MLP neurons of a small language model. Each row is named by its layer, matrix (down: output weights) and neuron, and shows model dimensions 32-127. Each number is 128 + 32 x the weight over its row's rms, rounded and kept within 0 to 255. Numbers have three digits each. A neuron's up and down rows have the sign that makes its largest values positive.
A block is one neuron, or neurons of one layer that tend to fire together. Before each block is what it responds to, as a language model described it from the Wikipedia text at the highest values.

Second-word name starts
L4.down232:149151116138185137182136191123146150109160198231151133103157116171193133062158071101154179149069139093138120141118138096118086107115092154100083114120127089109059079139171105131202190113116096165143090161112137159106105162106107156136125119143137146118159134089126105137171164082136161193
L4.down264:142095105160061084190122155096133172181117147110144115161134097149148171141184087158156122101144162168149136104109188166103026160126180092114147096150132149117132088111148137093193107110153095118118131163099111169170129127205189180114088179130091095164105081116182159124137135111128129164
L4.down389:058152106123143113129157054102111146094166115122105124122081144097123160113123084166133091130068112127140115163113165154080109186162169075137124139130137167121094132167140134191155127158114107122109152051073079142121112103098104198028134122096174175131108121157155153118089108071143169171
L4.down567:139130217080124129108092119162124140160173192138197123122092106118086138085146150100138174096130156100123094165146155177185108053126157092090110111150123099118108143164169116163184082154164108112119105104183122138119115161152098138095129151147124157067099160099132138171112095132068118124
L4.down610:144142111140108097139150135123137157077104118165122150142108197096130099083160163081118106134083225104059085173169160082107129104081218073197069120107139114080111144163117178151230143111096087171074094195134121184104124108161134115141130101129143100155098104115156108055121109116118208171
L4.down647:089116071177117084084142103135091135081146146100114165168096165126124122138106115151121173090131092061149135084124122158179114126102116151091157120139167175115129100152128136184131091112151143167162113097184143105128125085086125119168088130100118155141134099156135098094078102148154145152
L4.down669:129126108135101146178125114176085113168077166086168183171117116085119174131155139146217085143123090121123143157168073138128081135134098127117123095107182105081130063143105120159096117175124125141138173160120173128127141116084149154131113109132093169120115146066089143166095182126113206137
L4.down683:090192116116143133162115112125081144089155185134104107184118108070157137111130146102124120134112068147143158116126134093183074120169104148092215188113161153150190067141133153168163151115186155102099141140198110181135132119055093140107080076124126154139161130163070147118176130148058105148

First names starting people
L4.down241:138164139130191097109181149131096174115125121187125143123164081144182093121107130140148158124112164163173145180165117102147073198170091174119133147160114171112139132111121080117131159176140095132138098085132167121104079164085098157221151099182125162102137123097176153122171096138103147085
L4.down366:082148154125143037127124126135103177176158138200141176129130137062141101163083039120095146134161143102179140149105088084125101173093102126118117187154125118105163151103136116147113089138101113127117096133091149117095174191135101145158138143137187126130128167083096115128161170148061117168
L4.down386:127114063107135106104108121090150136192148094144132071120212073125186116102161158120117062144153131117160125152127111102191133145101175109122075150108116141099097087124175158100110162106161166119108123196102122092131208194126136097117143119108107101196127121155148125091131142103119058122
L4.down460:121146116097113054094173161143098139145093170189090177183171107130171108151122067130108086176168111165164126108091118154129124093125120127112118188117192117166098174052148120143165110128107151187183119105121140087157190086091127158182177192083132175106172152096108131136177105088096149131
L4.down463:166162088095096091121077135148162131122095131145073134094126101047088076107143106101174113066096175122124170143126129069159157121074134120084077157102148167127098116086146114120140116147106067129120127145091079153110133119191128190180137146156131108110190173109107134143136100093101168153
L4.down648:092120102155089113130147132170117117163126098168122206178114136121115133097101117148149085152076141130174093174104123115169115150061105160159101124165131102104139103089102150071105168161092160148118126151137130103114109106160161107151131094119123175099104086145081118178141095144117174099
L4.down711:116170082131137136154139116085154189118146146173122137129127108161171098078117085114151129102141156091135102123112128062144114092165088070128094184157124157192089159087164169124079120139140130080116151117151188169072100112137068165159170048122085114127141102112070165081152109069094136165
L4.down771:121117103159144117110088146132102137165123160144117143196059159062106113151097122146178144096148131167170058131059117101140194168181126145167074194172136181128082100146163178111120116117142107095119097113107130127132140172162150111161125062146125046113172159100106115139137138160118188147

Word-initial fragment tokens
L2.down28:100137136151117106135145140137107158104122146119138138105120104124172134109142135118124139129156134149120079150149163178121099098107098149107075189124143144097144137169176178095118099100111087147087075134116089115117159169120058110150145099123193079108096113069195156073119137111101186085
L2.down122:093144120100102133155080146118066107139067123105157057104101141156127134170184099103164173137103181159140124055109151131166079143161139170117127133144150085138175086100105135109103072124113130146134134126138123206134142109147099105168121115156133145124087122128134132116116138082067181120
L2.down325:150126091074159146090118086134105161148101135127110154148163113162116121125130149112162108105120121091090147101116075170181137132116166080148085107107127084159121120154143053119206087176154087107160122170120065156116108146139179163130104157085161149145175180141178100166098192105151139130
L2.down413:119129115173134093095090164102129124095157128151120133139163093144140171096107131107119124144156120134115152089117115142136114070171126120147175143152141048136185105100111100081090163082118172135123109092198165164095161126051144162124142123096175135119125158135168130135119151114098167177
L2.down489:118138093126128115132105115192075175095185094100136107159144117118189132105133156110131095159138088154128096054164154133100100087154131143086125191147114051125151139151138127147149115098093174129089094139121162096098111166111106147105151086154154165102091115116161134116121133078128142124
L2.down648:103129105107151134152098161167063126089132109113109162222140116198103175115151171121097178175119124121115126134095179196122133098107140132116134140103162118083153114152089102108160122138145130082101181188145161141139080084124151094123088127135122141118108129100153164141135084134106131171
L2.down751:180113126133098147116117165098109138163134163181139129075164131122122127139100081111101121198081094134100145075136105142164148106104141142103106141139163110063138128080061104130118182152132117151135188141105099089111164109102098156153127083087148107146102135135132116100122148120145117126
L2.down810:133119109145103090138138143155052127112130071126191151193173100104144153098154176122138115151116084139161095155128205168105111092027102160149086147132163106114122134132086199055115160185112115172077104149120115123155082143161122109155173135117143124106161111120151128114084141149130168087

Common nouns after determiners
L2.down31:106128126154127188147126159158099113091105151126123094097150130098136138121092139181182121092125138087139137138100134118108177208082119155167115101170114106170130127136160088141130096114114086147170092109147088097105095179093083162108102152176151133154161044091122150182183156160147107125
L2.down123:094077113076115149171079124101128132166125108038124135111128059064171163155102129130104174070203110103102132166132125144081137151105119053129113093091162101120134133211092072083101114095141114086142149130110134197081148124116093193070154135182126177113152114128103124122105162183125104097
L2.down199:106046138160083109197172139156109087124025082134172101114096098130160156158164091085084087120164171151168112207108157152125123161149135172097106177115120154067060091111141105134138065164130040078127128146144134157105072116165114145104140089153089108168163144116142134114128155094131157121
L2.down255:149121084086049078085105138128080105116098095154156180185130170111133179159093119118185146184144126116139143118154145110111138132090110153156086100141078143164118173073139073076131166113150106125106184124148127075125030121066136159105114131125147130153117147094059140132140128142144163195
L2.down269:124123118101135165121179118126016146111127086157098222163160117078131135104140181122144135153137128124132104104137106124123211120177114145138093061103193119133121122126125170107156155086148091130072142115054051136134120130138187133104126139123059130113116170113144133105113121092137180111
L2.down427:178137119114135046166113177101151098102158082157114175082143151145137096142073104134114180141092123160112092122166100128135204103127140094109152147102124138098063113129093138113124185127092090140110092196122098161156160137162162166110140148109141060093133153156160142104096084087138126103
L2.down436:084131136139158128148117081102083205150108115083134135044124167142148092178103196167160139108178143165175143191083094144120183141123182170111104131093174186113139113104127131115193148110079106199160105133085150096162095178104156155147131137177184145078172112112130153133202170165189122136
L2.down776:116164123148103148142187115149100143120096129115102135145130089176068139133101151137098161117094120135135158134129092191132189155122115131088131140109160129138141117152083116074144122180166144115155105145118135091182116185147089057151082126193096132169147158100120164130159179168234115135

Abstract domain nouns
L4.down47:092125137119137192165131112127067144150100155131106123168182109058169113145146178106098143039150085183087141137105066123105084114145130138179129105156094152175135106153148172110088076165192112156105102127132149155148106129189091118107110073123144077149175168128124140126129087151138135106
L4.down143:149112099171094132127172157160129084073181108195138090168116141144088120111143113075176112141142135121099120150126106149133153156105172155165097149152090100081100106137134146151081122150160116100104130131123146114146157096116217084148085114050096133151146122140117086115114117108156164152
L4.down481:048116088107110148131092137105125107194140065104142094135154096104187186161163145129147138151136181115130138159093086111127104118066140112158103106162127140169137109106072104139140126041059128136087128127124148124154163103179107089164138096131166158170130088146163098108139072163125098122
L4.down495:156156130126124166115126183135108110136166147103105158121105152062136073153152178191161130114149126105138137123142156108153192117042083119131140134115119081096107174118102140099135076125109078103142128097152141156125134152121127119095094091127125110161093144148129079126096154137136121155
L4.down565:103102123102103135169086135145191177088104144126112194159184113133113078158110088128118211152129135142140100167106155102086157129136136088107143145103104140137131161108193155132145223057175135122103117128088131122091135153085112138129102052127141106108126186099160189080132127153133097109
L4.down572:144112157066138155149166108143088099163116156123136134134172128165139123103130127165073160119194151093148098052167128143090162169136140096170117063068125157112091148154128112113137040110141089139088201105160167143114137104151115155141124097181125137129152110152126076098176163156175140128
L4.down663:164119172142169166139111149115059159116068118144131108180153112108168084075167077111166167131156160100089147123135162137098132113172063067126097135133134134129124135099101144087196180147177084103091151147118111121076152127139164100109113088123187103111124165139097137067113108121065130150
L4.down722:167137146127104147141136192092103194180119104088104114134111073085157185106124126121103132208171171138092133136106129181071143061158114106141078099127140145146131105139114145105080157113032167098104111128138134119134118120102097107137207150123135172145097092106132099155098130102104140193

Common light verbs
L2.down49:133183136103193175149108151145099168143145177108140172113109154103149112110105084167106134213096121133160141157076109120099139154114169107158154126088109119128119195114101098119158154098155105098100081147187122134134135120110096174127096091217109134137201127125164166155105115168143179172
L2.down162:079135170111127098100061111138101125154166142134097130067110157110130169167140109155088176098121169161142116105140139160100198090167108064151151156155147214151144075080097122118123160117103119107103136116098092130169163095032149084135128098107153107142131118113130154142139133152099056122
L2.down223:124120069143102061174091111163118138174117096112139146147102134160093159115094135077132138086077148093121170142173092198213131126132114164146146150139095142178124098093128155114138122109139112077089163116164142124107153107102155113127161182101138143076132160142068073231177096137108116168
L2.down238:129098110171140087136134091155147150073110085128134076109159141081119119113111150113062166126128182103106062131140106119126104174181155140111084125096125152157158087161147153110145088154171157127150122200190122138109159165126156100076158161089084120106105091138088143143175114178123110097
L2.down257:118112132102136109146096150086149144149134086117140189124150184145127189167171144128106095177149100121155133126143025194112151156153111154156163107168108164134106137108151123081092121093117102152130117212136101153106167183101149134126111174141067208168151109110159068137130184128154140133
L2.down372:175095130117093133138145116162117128135133062153149102136155126128084107160187098117081119091127131086082161124173112130082167122190117122165107145123173125079084122144136138109150133110108112186171139177204163171101130112157177104157167082169090125132107071163166156209127115130129151135
L2.down518:172129152088122069186193103090156208107157142142109098089119142107107112108124124108154168099110218100176209099152149105112145150112140110134150178119108202157108134133148114126194131085058135152127102126169136149161146128149102102128122086132122163111114122132161202124144118103137130144
L2.down712:141127079164148084154135122136203183108164126123118102167147100129165127093239120081176090128129104099043143110148125121144117099096132109082148121134176110117120124174108163116084139133092173103209167165150090139151120112093136123073141122122100120090105189084108143185170129159107093124

Capitalized word-initial fragments
L2.down67:134208131095147166129135094103093113124177102137147140186109159228139178142134136045152127129129116098143100134160093119124169154145131136208072096142169185066111124100066141120149119052106177184139159119148131172163107148121120116116138109126155155132125115121133192091101098121166088136
L2.down106:044117167144114116138160129074167141168114084167129126145108057193086095127115093103134116133166110123108117085149100124160156118151127160132135143130081165113119134117093114206101136120121101125142100107158097118123135076157116120159116108090169110235124114133141080162116120062111058111
L2.down296:104131118134154131083132102102154141112159136089109108154097114108086153089111115163145164138097077136188109111078116129155170080187119174122064093107127159103092167122198141091149131108081151138170103133173128127117077107114088095163070120182093097167178148142195096144105108108145178072
L2.down297:120053129125097173128145119131206100132112176068141130139098102133129155122125178120079114191132101118108078181108142110173118137137164177073128088149137119111119120163115133095097159080120064136128151082144090111112155136110122183105135123119150132147201184113121079190146036124169196110
L2.down542:064191104124157119115116061149108116095090101155098137142102088082144189191134131134205111145141110134104118141112129134115144131185080058170168180166151136154103131107144133071094153136126137106083181175059133099130118096132118078110125092112079149102079116203132094168138128114133057110
L2.down560:142117201058157089140172186076137097104122165101123131123152128067111117159176163089106166101107116071114118152151050112121166118128178100095144126191185139136115177097113194162130082113113130097087139215137137143118088220103156112114122153072142101118118156134148150127146176144139089175
L2.down746:080119108105124092099126185135085149145160101118099163105043128106166197123091118141153110108141148120126121156105081050132196087067126124181117060089123112122161144109136127103124059101174116165169177116103144111141097109089085041142132147077077116141122126172142116164132179102084162109
L2.down811:087124113139142116164085141120087110138102146145170144182130177150083180111104176178159128153089155114202122105144072093128134166103106100099168133129125132187149091120098108086118098181105149110154172090083098109112129173177151092093167150120106117109116109127118155134130086064115155094

Modifier adjectives and adverbs
L2.down107:101154120169140140103128056124087151111100152042124115088160177136123076133132108106145092102089082139104197081169140101115085142119078183097126207137139160132174165118114170097100144103120154107051089148105070199129168167142130098207092211119143128096065122094099125170124158115153130137
L2.down176:096151126128139088159090184118109179175125121077161127170145090143075172130117152130101102111100168082156128119059128040118162136147117088117081132065157145156150045185128164146111121134124128117169097176146080155112134090154113095131113123088099142173114140153186118084140229134106106161
L2.down181:149185061088076070163109107149159061105116147126114149127169178129119177129123127140104135082147099123098115108132127104135110133093131162098146108095181102120164152125149114106070070087124099098149155077104137124121116098173130103068171159136107121150153126140072126175159071100123172168
L2.down437:173145103149145086077104112103162155175167072142076133153164151112144129134108179175175124107084171111143101116172081120088137092108105162190151169084133116100135113138189141114187164127064115152142100093197114129133142123171107109123214104135123115111155147156157159095165123118254105149
L2.down454:205152150156096117102150095180083160176116101131118155113133135128166115152079113126140188171114102069196074087127158112155120051084129144107110115128172109112109117117127102118130142161080100148177167138166130102107095131113115111073087193112084096157128172160128168107131175131117146098
L2.down488:074103115109076121113152145115070146127121154075129137120167104118106187150089166135140147113094141150138105159108165090120162113142118094167098101101121143135187129110135104111076170137122116179134119155130102121114095157122152084143091080091136134184082134130136124157142082171157118115
L2.down529:119081118102144161112097163034110186148198112183163131178112133099131146133141160151141127116106127152061193134094122137090084108127155120092149117134151120149167132069042122100170117134170078138157097101107096125159158097119126057061118085089091133160102196121150149169121118121141120146
L2.down722:114158116115148076143097121139119138116119166157098190107122096141102152152111090139105069168143093185131139098127165064081148105151155178123135139167167107085146092077061150112079144161168122123181126163136131167139121105109110078127139105140135095086107128163116150104135105165136153154

Word-initial letters of names
L7.down430:095158105128129106132069118105166114091081101114115164133155106124091116167139142141114123188105125109189119121122139175082096126121146124147114126117140088055158110160164099100079111105157146197126052101168095097159149137138094127084110110152115132129094083107160129128139119150088076102

Adverbs and section-heading nouns
L4.down39:107183117192097174088146099109087103134141101147120060086075106212112148178168116137152143108119128127080147093136167045176144154147084165105162086114072107090086124096162131162128129197127074150144118141138075138156093118105177144182140145167147196110187088097123147091085104119098107139
L4.down167:137104130141163187128066110102168191130107124140076112095087143138111086161183122112111108145101124145160160111108156155162124144071163202093122148117085051144111123156061089078165052130125177103119142173122136131164128062139096169158089149064131183159167169105154128121113112097175104132
L4.down205:171178101104122132088128143084164154099131170139127080125117110100132170160097145128176129127114130149083117167108121102101069135124078116164123130176160152161121177156082098199137106162176133126145098100115095115137067107159143159072101069209105110129158125090082066093064137102139159119
L4.down266:157176166136165115094171145128091152057121134116117085166184127138043161155190146161166119129097095121122158125106137119090133178165144105150142142114114099166111096090114089136123125073175128116161116083114122134140116150124117115142133069143141104156121123111075076167165111138108154143
L4.down342:121109160187096101092101092114146173096149104119117154132158130140189125109119127092146149177107119147111129159170167108072080161157139109193189145155097098137128153087169122145115109107201120132119108145144168117127093170139090156084125103156079134141147138074100139079167149143161124131
L4.down384:107140202147130101160161119119128050094162154107155107094099125154087197138099129172113093151136147142079103131141158069141130142164075120116137093135085120109128125114159107099114162148162101190134135147111112112118088124122122187155093105160044088086065095110144140076122093177154135156
L4.down544:093141072106125118157149080161205131127137117157118098125087124122121156147136124120152074089136140149149150148126116134159093128153141132156155102175101123102136169090117145118149132146099101128117117152153122104086116113067116128070111114194095131126071106071168141110120139093113102090
L4.down748:122134123153117128132163125110069083105085124094114092091150121166091215168164146142113149027131104186099159159118141134105056138173130136108111122165121139181203172117133068137122135184163102141196142124090098129141099166120103119166113110129136120141134156111112118105078094136140090124

Domain or field words
L2.down11:145163108094112145147142118128083130197162139166111135080164138022163079051086102106110109116155101069114115111123177146125139066092154146142111121159109135050165137125093134071089092126182152150141121106157112149113084147138141052146114140137149125118144152153141118148141191166165182187
L2.down91:136123052145124138113163084133091105105108139103148134095187131136162162146110110144123095162092121122066146117150103119113106185144103115113185136114124126182177139074158057100071155128163114095122145135083149119110196140092149110201162161090183132106107106127077155129162138107079097175
L2.down327:134142090126130089107117135106098151153110142122152112137134138090151123162168114219151166114094154084145112072105139190130181141210079141172159156125092105129129085078107127144137185143133159138168139063094119155150101151202112122160136155147146128151106122195167145210068102169090120084
L2.down457:081132076139120165147132110147078124110125142159139144112128081122171141163115172144161130142166154137058107107131087195111243117088143087161093113099114143077144149145115141105135137116118096134131132107083150119115178118137152149110151138155058093132123120158110074132089101152104150165
L2.down502:131117170122145132130118103113095120133155151126203110112127148099129155072168056153132164114118118170134165119079143137156160072117132152135099128160118144113122120144130141132128169134082153147213158122113173085127113179136103080118090160114125081128108118136130133114137124102205073120
L2.down637:107121117116199167127099123117096176040168139117151139133132117063158184121195135100142133161145162135091079148088106131094169110167106157106099099149123177087128149143072161113102097153115158182190127084136131105144095164106114144140142150135148185168144106144181160168137142144130140119
L2.down824:121137097140155117119160067159119180138133171160196125124125114144192087186155106103142096100150146120168127176133169114042189140105139165112130079102127141124068144104130131108127133115149155137075143190187099104118149107180100092170120147121192060106103132083094117172125164099138082131
L2.down830:093094069088136126085113114155096141090125071122197134200083113107121119122180140120142078189053089127147128152106131113137106166116090138106158131111179119123142094143172086141144149112096084138137060148197152100151125120094124101179103112141110114130139134136175128137097151153133107132

Descriptive modifiers before heads
L7.down245:163133137168071125142150152105147102140118082144140119163107094164120154149072153133142165036184123119084132119142097177124101108086080178089141119154158114167169100173103096119105144144112148189100096136129102175132155099058118121127143131142090095138121114128120103120132124131101106168

First names in names
L2.down55:128125111111067077144119126121123131184175133170159106146159084124160116122122143158110104138112135136204137143148079103104125120122069144226159091089141177137133143151129121160120138131145153195106146137088171113096088143105098152175096146133097104126135117086137166148122171193125109081
L2.down110:128134156094146204128067177125102137103129112097146234145112116187116095136161125117173115139122136056135128152146124147096149156154074155114139111127159086151116085084101096168135139126177146140143106127086143176126079087138153119187130174178106084150149092120094097133156103165147111138
L2.down282:143130156076088108100107176139078164122164114137143133154119097179113215110138147125053154122158120075085175146182081132136113157122141168127123097161123096163106123084129098111108144106139132168162221059105119143087121099142156089123113071112113140133103156158173154190115112164142125175
L2.down432:139157106170100097102110161098080159164140158158148114192107099129112102120109102119130056110119062095085101177146115142098176177114038139120110125078162136161080147120115180122124142130148125138103100082166148119131160136124082137169127113125082192108091115177051155163154193128150117098
L2.down451:162196112146136108128160146124066156142118156133165136120164148100109057149141078158128088136092111132069158125128147091159137170110104132151145155169110124125137107134051160170131109144148103153133115116066127128099109058161150091148113103157142177133117158150122124138104204083065140127
L2.down570:115160098109037127133081215120127137129091110078119105108142128161135079130137124147063067120132190099147081132125124106131094159149152159167157113110150108154095134137132136128110139125082124122076107184139133150146152110079131066104133160171086144097128105120186124173085186105127075111
L2.down623:159146187102153107048135146168117130193119157107168145220143155120140142095120125178092119114147207116221114104196071123140123123118145148131110164128149104201112107095198140146084125121118137107114149091201177084162166125135209141153147186091135134126122134184090121121135129129135154098
L2.down682:070111120067142081140137127142128138174132119092152071091127128095135098111069107137146140114113135137152083049091064154163128182161104091163151087151123169048066143159120134192151106153099054110159153101112086158148137076089091109103150172191110108134116130124147076109141129124101197138

Noun-phrase opening words
L7.down125:106069130151135145123084123096129119124184162148121097170130147185119132163131115096121086108076118138111213011157127130143110113138109087102099123127107095226207160132144116172109098126104086123120105110161092150140065102131103153144109144152148131126148147124179120133192170141157135107

Start of a name's second word
L7.down508:161023140131142127090100075060133036086152118154142121131034084158103140128085133072146142083130123096165074114129166113130094164135133104102116127091092112122137122121141144136074127056099140094125136062204101124148132074164177113173102099135096119066191151084164133107101079153148100072

Capital initial of proper nouns
L4.down5:089154191116096106126124150106115147154173147148107131132111133160063083117115126189123132104165189164143152197172157096089119055108108138164091128153148106158108139087174099099098082122145093124118085162121175083169139154118124133125121208138113156109178145073127142109119140110106085081
L4.down109:131127086101142095133090079070168140164215182145149103149137133071157120169187133154108138106144208058153130128126112097158083096117125128092113164113168066118163148114106137172084131096097134030124156090180115118118107127113085194115159140124182122132146117111131121138139071125104129087
L4.down115:138077123098140141113111101172158096137168111123155128122103132150155151132119132166158101120102111177173137098118149157129092119096165141091084144113140088107197141150087146066121143151137131137111136130137165137151130138127171083152117144109091142109118098142175127131085161132115138128
L4.down277:071151139124122093153054158071110125129126160085089138112166107088140134190167113041144132104091176119120087147075155089132133108093146104100122116095133088124108103135142089114123198139166146084133187077141169118102146090085093173070123071123116122158083124129157149062122148144090125117
L4.down338:101123168061118074087070161114106145133157179203124118156101105140137144127102122097123178112203133095129081151150101165173086135100095136162163158131109117114115123127126103125165174094134092090090084136126213071131171131140150160075130151157115144136089122136082114104138166095126115092
L4.down414:124084143146140090131101131172131162156111135177131150129118111112097171165125107183096106091176125129138164125181141145131144187129116131136156120180157111094151076169090134083075130118145165200134158095160102119172147132147087156145141088142149113081167108135072125111086110154117143124
L4.down432:043158122111132076195162151152092095096081171134157080139095112147130112126140088168145124205091132179123076135138087154169073115147126114144197120149095119129184110131164139158127104064133133124131095189128155081115152092115160127183160109144156140114090105121165078098140113106134071140
L4.down706:151135099115069195130171163115215097143145079180127114157055200092101094116101162137159093105098098102106133091176154095162127137122054082137124173149111126102140107142129100132144098223129110104129110116155149086153103182146136119172083096141116131120094112098127146140110189117138137112

Comp- prefixes, table Pld
L4.down32:112118093135157173125192163109130134116125091153038153151118112155140098124109084084163051091148158099059156132152081182134190165109154127136113124135156128134120209137145103101156079179052142092067112109134128136112187130109167113128206140133083069163188165162109139118081125075105161117
L4.down140:108116048123134160117142121117158141167116122132126135118142107114125097138082175112083118115170170124092173123117180178158140148175143066129125146122121130148111095122171132168070147125135157163144075160120121126136048136091124106104139103151118120095068156125173123120172108157132116119
L4.down263:110118132121189146135120139122153095154123114113101076098157131146097137119146173090110130082107088170123117112120087112135126158134148158140149152125115148142069127203098104080088148135113136123158122093085128090136125146168090070133057133114080122147111081153154124163053073104160171191
L4.down350:183137133156130088118155081201147096120097082127072133194193115101123149107115131057125159154162112150100072114160134095187175160163144147136137163137109147136165133172119128171149118108138136144062095114086147152103139161110099152072166099105129136049123086117139114188143116071164132107
L4.down381:138171117073115180167170094135114086136104212109142097144102076181099124071105163116170147081144165120126142182120075141124160140101115121156130118114138121152111135135129122127184165131121144076135103130053190082107096161124126082055092082116046150166170168095096072085097159117178134129
L4.down394:168099137138133123134155113190090150177129193159113194171127137140171169122136108136127145185128131126117099162114106179154170142123148114089152159158115138124141143137037176144147095139157181166143137169116141169126191156159170101100084160115130042178079124128109141131116141114067080176
L4.down424:146126121136119168114176085100146139088100146110107157103128111107100104119135175138132168061062094152127135142130070094173140134158127096130131099144068105148132152117117129129127048190150069091149141120094060154141118163153137101104131099105135160132116103140137115095143076167121161177
L4.down428:135080170188125154130085110105182149146121153103110100122129139091109171209094116115105081157107148080116138158124103066213120116109169082161149167200139120149122106128122117054099149134125112212106140157186141137108129135119157068186130140141095072151116097161129160077151122096075104123

Compound noun heads
L7.down253:126119150105180130133082112103144062156172151095079115158119090088179126077064160101101144175161098174094157155096135128122128049124118206151130118166131133135169091109147135151155137091155113191138181135116120105135116103161102117151179119101141052086155113144110158026151135122148154099

Career-event verbs, esp. "made"
L4.down22:106159152056133130136142130121087139075165151078165127113150133166218147128083162123122195184146147116175120118090167127062139156143105129108123111085093098199163123065131154137171159117120164134173094158135153127127121161108139119096104175186148127181126091136062145102138147105100084108
L4.down31:101097186135104114187132122163013088170163162132150128138113123119154223157106120092225123101129158110209164166164154132110136188127095209161103176064181142156149131114091125062058097130143129144151122103122126148175134110158168079147131111143092067130164107061133089156103157175160126154
L4.down139:144108057057132153145155189111091106180155126131132088148157119106077154139127120135067124150039123153108115130094151161119097054139124159116090153123138099172076169159103131128109132114053148127178108136098121110128172143156178133108080137116124117123167167134111162121176149119156102150
L4.down272:095132111078138127140128117081075137146140142146102155125116121151151122120139140149128113110096134101149090085141148193127057166117143080075067095090107113168143126118099065097146145127150134208104103157172174144151201117158187071100061114126085092108150112147144086141060041151101142100
L4.down472:099127166090162104125088130163155213143170090087154114156093080126128186113098165153127133094183159179132124114150119129130121146123152089141145129129112142126171106115143118133158142145115121112148106088127133079181148156105147101099104106153138120104107112182170160133112123120055113104
L4.down573:155129124122120115082077111110153118155117106125146087103117116119176141140128089129082148090156142124101109169122094131177108130129105126124140144107057175118133128148110125108131168134140142141102122142092091104124084153138129105205125109111144118183078109189150174122121153106140120150
L4.down645:147105114120129144170153143140110136160110121115121125143131090166192050108179170156122122125125187083143170078137123108149119165078126150138140056129103144160126164125151096130143134065161136166151092140163100141127119117085156128061121116123172083139142101096126103155147119131146121145
L4.down668:135151128143168176136145112147073128191094139145136104155164154208095115126130133102123124173160123141140202119131169195077141116122161185158169103180107067140198119151201159143098061109181123190117141154133111154110129149127090124103145111139155139114175073136071095100136095156184128156

Verb after named subject
L7.down204:159052122148089154165143052168088065188156155103128150122140089117153096136161096158155106135112121127139132146120172118081130126119152157064149146144182219156149094143143107163152166134164117127109105131144114139105114117130138167127128137191194101107147128101160140108129150138188167134